From a checkpoint of a small transformer trained on Wikipedia.
Size: 5 heads of 128 (1 for keys and values), 68.5M parameters.
Training: a variant of Muon for these matrices, 773M tokens, 8500 steps.
MLP neurons of a small language model. Each row is named by its layer, matrix (gate and up: input weights; down: output weights) and neuron, and shows model dimensions 512-639. Each number is 50 + 15 x the weight over its row's rms, rounded and kept within 0 to 99. A neuron's up and down rows have the sign that makes its largest values positive.
After each neuron's rows, "fires before" lists the tokens most often just after its 100 highest values on Wikipedia text that the model never trained on.

L2.gate417:38 36 41 58 32 70 51 49 66 53 45 71 23 18 54 36 41 51 47 57 47 51 43 55 64 58 53 52 22 37 38 66 55 24 64 50 57 46 51 33 62 45 68 37 45 14 46 65 46 63 62 46 46 65 43 72 46 70 89 56 69 62 39 30 39 30 47 56 28 63 45 54 61 38 69 35 50 49 57 39 39 62 40 56 39 62 52 54 58 55 39 13 26 41 55 49 71 45 42 59 49 31 44 86 62 40 46 30 39 48 32 24 60 62 36 62 53 52 60 54 39 47 66 44 52 81 55 49
L2.up417:36 52 37 49 58 58 32 18 49 59 62 44 52 56 82 71 13 53 53 51 53 57 32 61 45 70 45 69 52 55 42 39 66 32 39 40 88 63 17 57 62 29 28 41 59 53 62 46 49 37 68 53 37 53 18 33 65 35 16 65 44 52 72 55 51 31 32 43 52 64 62 43 46 50 42 48 46 31 47 66 40 37 60 84 55 30 44 68 30 58 45 45 64 44 51 59 54 53 40 36 68 55 48 57 47 58 79 48 28 57 48 67 60 68 20 64 33 50 67 58 56 30 53 56 25 56 68 32
L2.down417:72 00 51 59 41 39 42 50 41 69 44 63 43 42 23 44 44 75 28 76 56 33 52 41 45 57 49 42 63 67 47 66 71 34 43 59 56 55 63 55 46 26 42 64 38 57 46 36 63 51 67 50 37 43 57 57 30 60 67 35 58 44 40 62 53 22 41 46 55 49 38 54 52 50 51 53 50 24 57 48 25 24 26 27 56 23 66 53 33 55 67 31 51 55 60 53 47 83 64 57 40 54 30 45 37 54 32 52 45 44 57 69 51 62 49 37 69 51 35 56 40 63 57 48 70 69 56 35
fires before: ".", ".,"

L2.gate625:65 63 48 52 27 26 45 51 96 27 31 64 51 44 69 42 63 63 44 32 46 19 51 60 66 38 48 35 39 62 76 29 53 41 19 36 45 73 49 55 49 62 44 40 57 21 57 57 32 66 38 45 43 36 59 45 44 23 62 62 64 38 53 42 55 17 50 68 82 40 61 50 53 48 49 43 40 44 56 76 60 54 69 72 49 54 58 60 67 27 49 49 38 80 70 57 50 26 51 38 35 48 49 52 72 48 49 55 50 26 52 22 47 52 31 44 65 43 54 50 63 61 54 79 67 39 85 42
L2.up625:85 47 42 34 50 28 41 41 24 34 28 43 53 42 45 43 50 49 38 43 65 42 21 59 61 31 55 20 31 53 57 43 49 50 39 31 41 65 40 40 31 42 41 50 68 33 45 42 52 57 64 37 68 47 28 28 23 73 76 66 54 63 58 33 53 42 34 80 73 20 53 49 17 77 68 54 50 42 61 49 55 68 36 39 46 52 70 70 55 25 62 53 22 42 58 41 30 51 32 59 55 61 74 54 76 35 61 32 62 51 61 55 40 38 29 53 61 39 57 75 48 43 34 38 59 48 48 54
L2.down625:31 44 62 42 14 53 46 48 53 41 45 64 40 48 42 49 44 58 52 42 47 52 67 64 54 64 40 80 24 56 62 69 50 34 61 49 44 53 17 47 23 36 22 50 44 49 59 26 37 61 62 70 86 45 37 66 50 63 45 61 67 42 46 51 39 50 63 48 55 33 55 51 39 56 52 29 62 56 47 47 56 52 73 71 48 56 33 55 57 22 51 62 62 76 53 53 34 33 29 23 62 45 78 51 40 60 49 45 49 57 33 64 37 72 20 31 23 57 09 67 60 47 49 43 64 44 50 44
fires before: " ", " Goals", " Apps", " League"

L2.gate863:38 43 61 61 42 28 40 48 65 56 59 42 63 39 56 70 38 80 74 53 47 71 34 54 28 62 18 77 30 41 28 64 45 27 28 52 59 52 47 57 37 43 49 73 35 53 34 58 49 55 32 46 51 60 52 67 39 42 36 37 46 35 36 32 34 12 52 55 48 60 41 19 66 52 57 41 65 31 54 50 71 63 51 43 49 23 27 46 81 37 37 60 37 77 58 37 59 72 80 43 57 54 44 32 18 37 72 43 54 62 52 36 68 75 59 27 52 44 65 29 45 56 60 50 56 51 50 46
L2.up863:42 60 61 77 25 43 45 35 75 72 55 66 66 56 28 57 16 38 30 36 55 53 58 74 40 18 28 43 32 50 43 61 34 44 44 41 28 44 19 63 29 35 31 53 48 65 55 55 44 52 47 61 14 36 33 42 63 35 48 25 70 47 40 76 41 53 65 78 46 55 42 65 40 50 25 50 48 17 42 38 74 32 49 64 65 50 54 17 50 29 44 38 33 72 35 62 57 87 30 57 37 43 37 26 40 46 65 48 56 58 68 46 58 46 72 57 50 67 41 60 62 35 61 66 56 63 64 51
L2.down863:65 40 56 36 34 48 20 48 65 59 96 62 29 61 66 48 63 68 55 39 34 54 57 74 55 50 35 54 51 61 37 36 46 00 50 56 47 63 35 74 55 24 49 45 56 72 42 45 45 50 49 40 57 58 39 49 58 56 56 58 27 44 52 63 58 79 38 74 48 52 45 69 56 18 64 54 35 40 64 56 88 58 67 44 31 74 21 42 55 34 36 36 29 48 83 60 36 52 38 61 41 70 37 77 52 68 73 69 40 54 55 54 75 62 57 52 50 53 44 46 53 56 63 27 84 32 37 22
fires before: " ", " Ret"

L2.gate643:29 54 85 19 30 48 66 42 37 56 64 43 21 34 49 59 56 69 40 44 48 52 50 76 70 30 70 47 66 67 46 65 44 58 31 47 46 52 36 56 58 54 43 58 58 03 40 43 54 59 60 43 47 42 62 65 36 61 44 53 00 62 50 70 41 67 51 64 59 36 66 18 51 46 55 47 32 54 54 54 64 53 35 57 46 52 54 63 63 75 61 56 32 43 32 46 66 39 50 50 37 51 50 84 41 41 46 68 39 61 39 66 57 27 53 40 69 65 54 42 52 28 77 34 74 58 43 50
L2.up643:32 76 35 65 74 58 76 26 51 74 85 59 47 32 47 57 62 66 62 45 42 27 40 60 77 49 60 47 43 63 52 77 91 63 31 42 40 61 44 41 39 53 57 53 81 30 34 80 65 45 66 16 58 49 54 52 53 55 53 54 54 43 56 60 53 56 44 37 42 45 35 48 63 35 43 30 22 43 45 48 58 41 44 59 34 55 72 27 54 64 53 67 40 61 30 43 61 50 19 62 57 57 62 48 43 33 44 66 43 75 77 46 47 80 39 40 73 62 51 29 36 57 40 44 17 70 28 43
L2.down643:48 02 55 28 43 35 75 68 73 74 46 58 22 54 35 25 35 54 50 59 51 31 64 80 41 45 43 59 45 71 40 52 47 71 43 46 73 75 63 73 47 51 42 46 71 16 56 67 62 41 26 32 59 87 29 63 11 21 77 64 38 76 39 64 33 58 33 30 46 51 31 58 58 50 54 50 55 49 49 57 42 44 58 68 56 52 50 34 37 60 45 46 66 63 36 40 48 58 35 38 47 56 58 59 62 42 30 46 62 45 36 56 83 63 42 52 37 21 35 43 39 48 56 39 40 29 44 38
fires before: " of", " by", " and", " for", " to", ","

L2.gate1587:41 46 57 52 37 73 34 66 74 55 44 36 27 57 49 75 54 55 70 75 45 58 43 50 17 58 30 62 66 36 51 76 54 46 35 65 54 61 76 25 37 28 90 34 77 30 68 59 23 35 20 73 46 56 56 65 64 28 47 54 39 29 46 34 32 38 25 79 48 50 64 40 58 62 50 31 77 13 60 53 83 39 37 68 57 47 80 43 36 58 38 73 14 69 34 53 64 66 57 41 50 53 28 61 28 49 59 24 74 45 49 65 47 49 43 54 43 70 24 54 46 48 33 52 28 42 31 35
L2.up1587:63 46 78 44 47 42 67 68 43 36 60 47 49 61 66 78 75 47 53 42 17 52 44 56 56 22 47 56 52 30 57 68 41 18 30 68 63 73 62 31 43 64 62 21 59 20 53 65 29 61 42 89 45 46 50 72 47 49 58 63 29 22 65 53 34 26 33 81 40 49 52 31 32 78 44 52 85 25 55 65 44 53 65 59 33 65 80 42 21 18 71 35 24 85 61 79 65 45 52 36 56 33 32 56 63 43 39 29 48 55 47 37 58 46 51 48 65 87 43 42 60 36 33 44 51 62 51 60
L2.down1587:09 28 44 34 39 53 49 44 51 70 57 39 31 71 34 52 49 46 41 19 30 62 25 39 39 53 38 72 37 54 55 48 45 26 37 52 40 25 46 52 48 64 71 48 62 35 44 86 39 27 44 23 49 36 22 46 45 36 49 40 47 35 29 49 55 41 58 73 38 77 53 52 55 40 77 48 64 18 55 54 55 45 37 61 57 51 37 80 20 78 70 52 56 67 73 63 60 30 40 48 70 46 61 44 56 47 44 45 79 79 38 54 48 66 54 37 31 75 36 14 66 78 37 79 50 38 52 10
fires before: " as", " to", " by"

L2.gate399:38 50 64 43 60 47 34 81 46 60 48 68 62 53 48 51 64 56 33 63 38 49 44 40 48 48 37 46 43 68 43 51 38 53 19 38 39 72 27 50 43 51 60 63 55 37 31 23 53 34 41 45 60 36 67 38 49 49 39 78 29 29 69 42 46 32 50 65 60 44 59 48 55 54 64 35 36 56 52 50 32 32 39 48 32 53 38 53 65 53 57 60 57 57 50 57 56 57 15 72 55 64 45 25 30 33 37 43 46 35 73 68 57 75 47 77 00 87 47 46 48 39 44 51 61 63 57 29
L2.up399:55 32 58 50 54 28 33 70 43 36 29 44 48 46 54 66 66 78 55 41 27 77 43 28 53 67 35 64 32 69 57 31 34 51 20 60 48 71 40 38 65 54 79 80 52 51 42 61 51 37 25 56 55 68 60 51 30 44 57 49 12 50 54 59 45 62 61 51 55 40 45 42 61 38 61 26 49 44 62 65 41 23 33 59 68 40 32 71 31 78 53 67 41 50 49 27 53 37 29 47 78 58 55 47 65 29 29 58 33 54 56 40 42 57 47 81 23 79 99 17 53 41 55 43 53 62 58 57
L2.down399:61 48 41 61 72 47 29 58 60 29 49 28 81 49 60 67 85 67 25 45 59 57 46 38 51 60 47 40 54 58 52 41 46 45 57 53 75 43 48 46 40 43 48 42 34 66 43 11 75 44 30 52 54 52 43 66 82 48 45 40 36 67 45 78 59 58 49 45 75 29 64 18 45 00 81 34 47 44 68 42 46 59 50 60 46 33 45 80 35 40 57 58 54 29 48 29 95 56 34 61 56 51 77 51 51 39 56 47 44 62 65 77 61 63 79 67 03 48 80 63 28 45 53 76 20 61 62 53
fires before: " of", " |", " ("

L2.gate956:58 47 73 18 32 57 69 42 18 65 55 42 57 58 54 32 35 30 33 37 72 40 42 58 30 37 27 27 21 35 57 77 46 41 37 91 49 65 41 32 30 65 71 43 59 68 46 40 51 67 50 58 43 75 34 53 67 77 45 44 57 43 48 39 68 58 64 67 52 40 33 51 65 26 57 75 81 21 55 44 68 69 20 56 56 71 57 29 28 51 37 71 32 39 40 58 65 58 20 43 77 71 42 49 37 64 49 38 28 52 54 42 55 44 59 56 62 46 73 49 52 42 42 70 42 61 46 67
L2.up956:43 49 68 59 44 60 77 54 58 63 74 46 70 25 58 56 39 79 40 82 17 45 36 61 54 54 23 50 43 79 41 32 52 53 76 51 67 43 46 61 21 60 51 77 32 51 65 44 61 56 43 42 34 54 44 97 39 20 57 40 56 55 31 48 64 59 52 39 17 27 53 69 48 62 48 21 27 38 44 48 59 71 68 39 53 60 48 33 82 64 67 21 16 43 30 78 56 61 51 39 28 45 35 46 52 67 70 59 51 25 59 20 59 48 67 38 32 57 54 16 48 56 38 32 74 41 48 61
L2.down956:32 38 67 42 43 37 73 24 33 57 77 61 44 80 41 52 45 99 70 45 36 61 48 65 41 47 19 45 41 44 56 29 28 70 36 50 42 54 47 49 34 51 65 51 47 47 60 66 37 59 32 62 22 36 52 62 62 33 50 48 38 16 57 47 80 62 34 48 00 36 50 25 38 41 40 56 68 20 46 41 36 73 61 37 55 53 77 50 76 48 50 19 38 45 46 59 38 43 86 52 51 26 61 32 34 49 64 38 54 34 25 31 54 41 72 51 37 27 66 29 54 65 55 37 47 34 59 62
fires before: " "

L2.gate6:74 11 39 37 56 37 64 30 41 38 41 54 24 65 51 69 43 66 59 63 43 39 26 37 50 56 53 53 23 40 66 58 42 45 66 50 45 48 81 36 55 74 75 55 69 66 74 64 43 51 76 33 62 31 79 70 48 37 49 52 58 47 41 68 70 71 23 43 59 36 20 38 46 42 63 47 96 34 47 46 35 60 41 42 86 71 42 29 32 40 47 68 57 50 51 32 50 38 78 31 35 68 32 48 41 36 78 41 44 51 51 22 57 39 53 81 57 74 67 51 64 77 52 48 76 40 34 32
L2.up6:53 17 43 54 66 28 56 57 34 30 52 57 38 62 52 56 45 58 45 39 69 68 44 38 46 54 25 29 36 50 50 57 46 42 65 64 56 48 51 47 31 46 61 35 49 72 53 30 24 48 45 42 35 38 46 44 60 61 61 68 47 78 54 57 46 46 43 32 56 58 63 68 42 44 41 51 55 70 31 23 60 49 73 81 56 54 63 44 54 38 29 63 35 55 30 44 59 43 34 58 44 48 43 57 42 63 41 74 54 56 49 54 74 54 74 69 33 38 56 37 30 37 28 35 56 69 49 44
L2.down6:31 31 66 81 38 74 51 42 68 59 38 50 72 55 29 53 39 45 47 53 66 49 67 21 54 41 62 42 54 67 43 40 38 61 68 55 18 49 31 40 05 81 24 38 60 21 31 36 36 49 51 50 61 51 38 67 55 41 60 38 18 57 61 47 51 46 48 62 66 92 49 49 52 44 90 44 30 74 76 39 64 33 63 54 20 31 39 70 19 67 48 94 46 91 25 53 44 41 65 59 16 61 59 63 55 67 53 54 42 48 29 45 23 28 68 37 67 07 75 53 42 46 49 62 54 77 49 73
fires before: "==", "===", "In", "The"

L2.gate1075:76 41 55 00 47 45 56 74 54 37 50 35 59 37 23 32 50 69 42 21 57 59 52 45 77 38 55 58 56 35 42 34 42 72 60 76 52 09 65 36 50 60 62 54 57 94 56 29 20 39 61 22 44 33 33 58 40 48 52 55 65 34 44 67 20 43 46 43 52 36 59 66 41 51 68 61 56 35 60 58 42 36 86 47 52 48 48 40 50 49 74 60 63 22 78 42 47 52 43 34 38 40 24 41 45 37 40 58 44 59 52 65 18 48 70 57 43 43 53 65 39 68 68 66 55 46 33 63
L2.up1075:65 75 40 54 55 29 70 50 52 29 59 51 64 64 74 49 41 52 29 80 39 53 45 60 53 63 58 37 65 26 56 50 47 58 46 06 50 55 36 41 69 30 49 43 81 47 22 80 43 36 26 60 57 19 47 31 78 36 66 42 73 34 24 41 46 70 60 41 57 23 50 43 59 46 39 48 56 65 67 23 34 57 57 62 58 20 51 57 24 55 38 29 47 38 48 60 21 47 52 49 47 32 34 63 31 67 29 58 38 38 29 49 53 71 61 47 59 41 52 40 48 90 44 42 46 93 34 58
L2.down1075:63 24 71 50 25 52 63 80 56 46 67 48 25 32 43 41 78 38 29 61 40 38 55 73 38 60 54 68 60 42 54 36 47 36 40 21 37 41 50 57 72 52 68 54 68 31 35 48 56 42 79 53 39 49 37 46 44 28 52 23 09 50 40 54 58 59 35 43 41 56 55 39 66 52 60 61 64 44 83 43 47 74 62 35 49 28 62 55 52 40 58 30 81 33 59 61 59 40 64 67 61 27 34 68 62 34 64 40 47 52 21 50 45 52 68 21 68 66 45 58 65 35 41 41 45 42 61 35
fires before: " ", "|", " in"

L2.gate1367:57 64 46 42 50 33 57 41 26 31 56 67 44 58 50 37 21 72 42 32 74 65 79 90 45 71 30 45 41 41 53 31 67 56 41 51 52 72 34 59 65 45 52 61 57 75 12 50 35 59 51 42 42 85 53 51 45 38 52 52 70 52 68 64 44 43 29 51 69 54 30 73 75 26 58 53 32 52 63 61 39 53 13 44 32 55 59 09 34 45 62 31 54 06 29 37 34 28 74 49 66 85 56 55 60 71 42 20 51 38 76 48 24 46 46 58 64 27 51 51 51 30 48 56 44 68 60 27
L2.up1367:43 41 80 33 69 53 34 46 46 29 40 44 30 59 72 38 32 26 16 34 55 51 79 67 58 50 66 52 50 52 58 32 48 51 48 70 60 85 37 32 22 52 30 65 61 55 34 53 66 43 50 87 48 60 68 46 53 36 61 47 66 50 70 28 59 64 63 33 35 62 40 56 44 19 45 55 39 58 30 87 32 20 53 43 55 60 43 47 57 62 55 70 15 62 61 35 50 46 42 43 55 39 53 41 48 51 57 42 76 45 57 61 53 60 52 87 39 20 65 76 55 49 42 59 53 38 28 49
L2.down1367:70 26 55 31 31 55 54 32 31 85 61 59 49 15 36 50 66 80 56 40 36 13 61 35 59 46 57 52 41 41 59 41 44 61 48 28 65 42 71 41 73 57 51 48 53 69 56 37 52 93 30 82 71 58 38 57 60 74 29 57 49 41 71 61 45 43 51 36 53 53 41 53 59 30 28 53 34 33 42 86 73 41 58 49 37 60 29 15 52 20 45 55 57 19 41 42 39 23 41 45 69 60 72 49 53 47 51 37 58 71 72 46 29 46 41 35 58 60 49 50 58 54 43 57 66 33 48 43
fires before: " ", " released"

L2.gate1292:43 72 48 57 64 57 41 56 55 58 58 47 59 60 51 34 41 70 47 61 64 69 63 47 32 66 46 61 43 45 40 32 52 99 58 37 45 62 63 37 48 45 66 35 49 43 64 36 53 56 52 52 29 43 15 57 38 75 32 66 47 40 53 57 52 41 21 48 66 61 88 03 36 65 57 35 48 37 63 43 41 29 58 36 59 23 44 56 46 33 42 47 76 25 66 62 70 36 50 42 53 49 43 64 78 64 34 48 61 77 40 62 49 55 40 70 54 21 32 55 31 68 31 74 31 88 47 48
L2.up1292:32 70 36 71 54 35 33 62 80 72 37 36 46 56 32 74 59 52 43 37 49 37 71 63 53 50 52 81 49 71 27 53 67 88 66 76 48 78 55 72 69 50 46 53 27 29 61 44 32 64 52 65 40 79 21 63 47 35 50 77 60 55 55 37 43 60 44 62 56 47 58 54 70 37 56 40 58 53 30 24 49 35 49 58 57 67 52 87 55 30 43 74 52 40 57 51 60 68 61 49 34 33 36 45 76 65 26 44 56 53 58 50 50 63 29 41 71 86 82 51 49 58 29 44 39 69 57 39
L2.down1292:46 64 26 61 27 52 37 55 36 40 60 29 33 67 24 55 32 76 27 57 36 29 59 42 35 63 49 40 74 94 40 69 52 73 56 33 44 59 60 25 41 44 43 51 58 47 46 63 35 66 44 56 47 55 46 32 48 37 40 69 60 46 49 57 43 45 35 48 64 46 65 33 48 67 70 47 49 60 58 49 72 34 44 48 66 62 45 82 48 45 58 74 69 37 74 52 69 84 32 37 52 53 50 68 75 69 15 49 54 72 41 30 69 79 63 54 50 37 61 34 84 57 53 59 28 68 71 63
fires before: ".", " |"

L2.gate943:43 41 53 66 25 37 70 63 54 41 44 42 35 58 49 51 24 42 70 80 64 59 36 52 26 07 21 47 67 37 70 58 42 23 64 66 54 31 21 55 62 44 24 35 54 57 25 37 61 60 44 60 34 40 57 45 48 77 35 42 38 38 51 20 77 49 62 49 10 37 76 49 59 37 67 64 34 61 69 41 36 53 58 60 43 30 60 49 26 29 48 83 28 53 61 42 47 57 36 38 53 75 58 51 46 71 42 46 40 37 42 41 35 70 75 35 59 63 57 49 28 38 56 50 42 63 39 28
L2.up943:40 20 65 65 48 73 35 53 43 33 48 64 30 39 58 36 38 39 57 70 41 59 53 62 33 38 59 34 45 54 70 45 26 35 32 55 52 46 37 30 57 24 34 33 21 49 56 52 32 35 47 70 33 28 31 39 08 56 54 30 64 35 61 70 59 59 26 44 39 22 53 31 74 19 54 55 43 34 87 45 08 24 62 57 51 39 29 69 27 21 67 51 56 44 56 48 26 61 32 44 63 54 53 31 42 61 53 35 49 46 41 36 61 48 72 40 63 56 65 24 46 49 65 34 49 51 58 51
L2.down943:22 36 39 61 51 46 45 24 64 64 74 58 69 59 34 35 55 53 60 63 55 48 32 55 39 45 26 53 25 56 69 34 39 62 63 47 62 52 48 39 48 51 51 34 51 37 24 63 47 42 50 63 39 79 58 20 30 43 44 53 44 47 58 56 35 36 55 47 48 51 63 53 57 40 99 66 42 67 53 61 53 40 46 63 49 52 43 40 27 36 37 66 75 49 42 47 51 27 57 59 47 53 47 61 63 50 36 53 45 24 71 33 29 64 48 48 57 44 56 31 35 45 89 53 29 35 62 46
fires before: " |", ",", ")", " in", ".\n\n", " at"

L2.gate845:61 57 54 50 31 60 54 41 35 35 42 82 39 73 79 60 68 44 50 38 43 43 47 55 45 55 37 30 77 30 70 53 48 63 50 21 39 31 49 68 78 53 58 38 58 52 47 50 35 42 62 48 52 53 75 54 75 57 38 30 44 41 70 52 45 63 68 54 57 59 51 55 21 69 20 42 38 76 50 65 60 51 18 62 39 77 51 59 57 62 54 62 29 68 26 26 61 62 29 44 47 40 36 37 31 31 51 42 72 69 62 54 44 65 30 60 63 82 64 47 61 34 84 33 53 43 64 28
L2.up845:63 58 37 64 48 45 57 54 70 50 45 63 66 47 32 18 38 40 53 61 51 89 35 38 64 50 62 44 67 55 28 31 38 45 54 48 77 37 31 12 56 34 52 36 17 57 40 12 48 51 36 36 70 39 32 63 29 51 58 60 49 50 88 59 56 48 32 78 48 24 47 37 37 82 47 70 42 62 66 72 39 21 53 63 77 50 61 28 39 40 44 41 63 33 59 84 25 32 64 66 82 48 39 44 58 61 63 35 38 25 34 23 51 39 53 63 66 62 28 41 61 71 53 65 53 40 35 52
L2.down845:81 62 48 43 74 62 52 58 64 31 34 52 50 82 39 72 39 59 52 55 59 54 42 68 47 49 33 29 55 34 43 52 45 54 55 09 88 49 54 59 47 64 57 44 45 48 40 45 58 53 59 53 75 52 81 64 73 46 42 55 70 88 54 47 44 58 73 58 38 59 80 45 44 66 08 68 32 61 65 46 43 33 48 49 65 53 35 24 41 36 43 66 53 56 47 53 46 24 47 57 48 53 24 79 59 33 55 24 14 45 69 65 69 54 47 54 50 68 43 53 28 60 61 80 64 43 46 51
fires before: "=", "Senior", "=="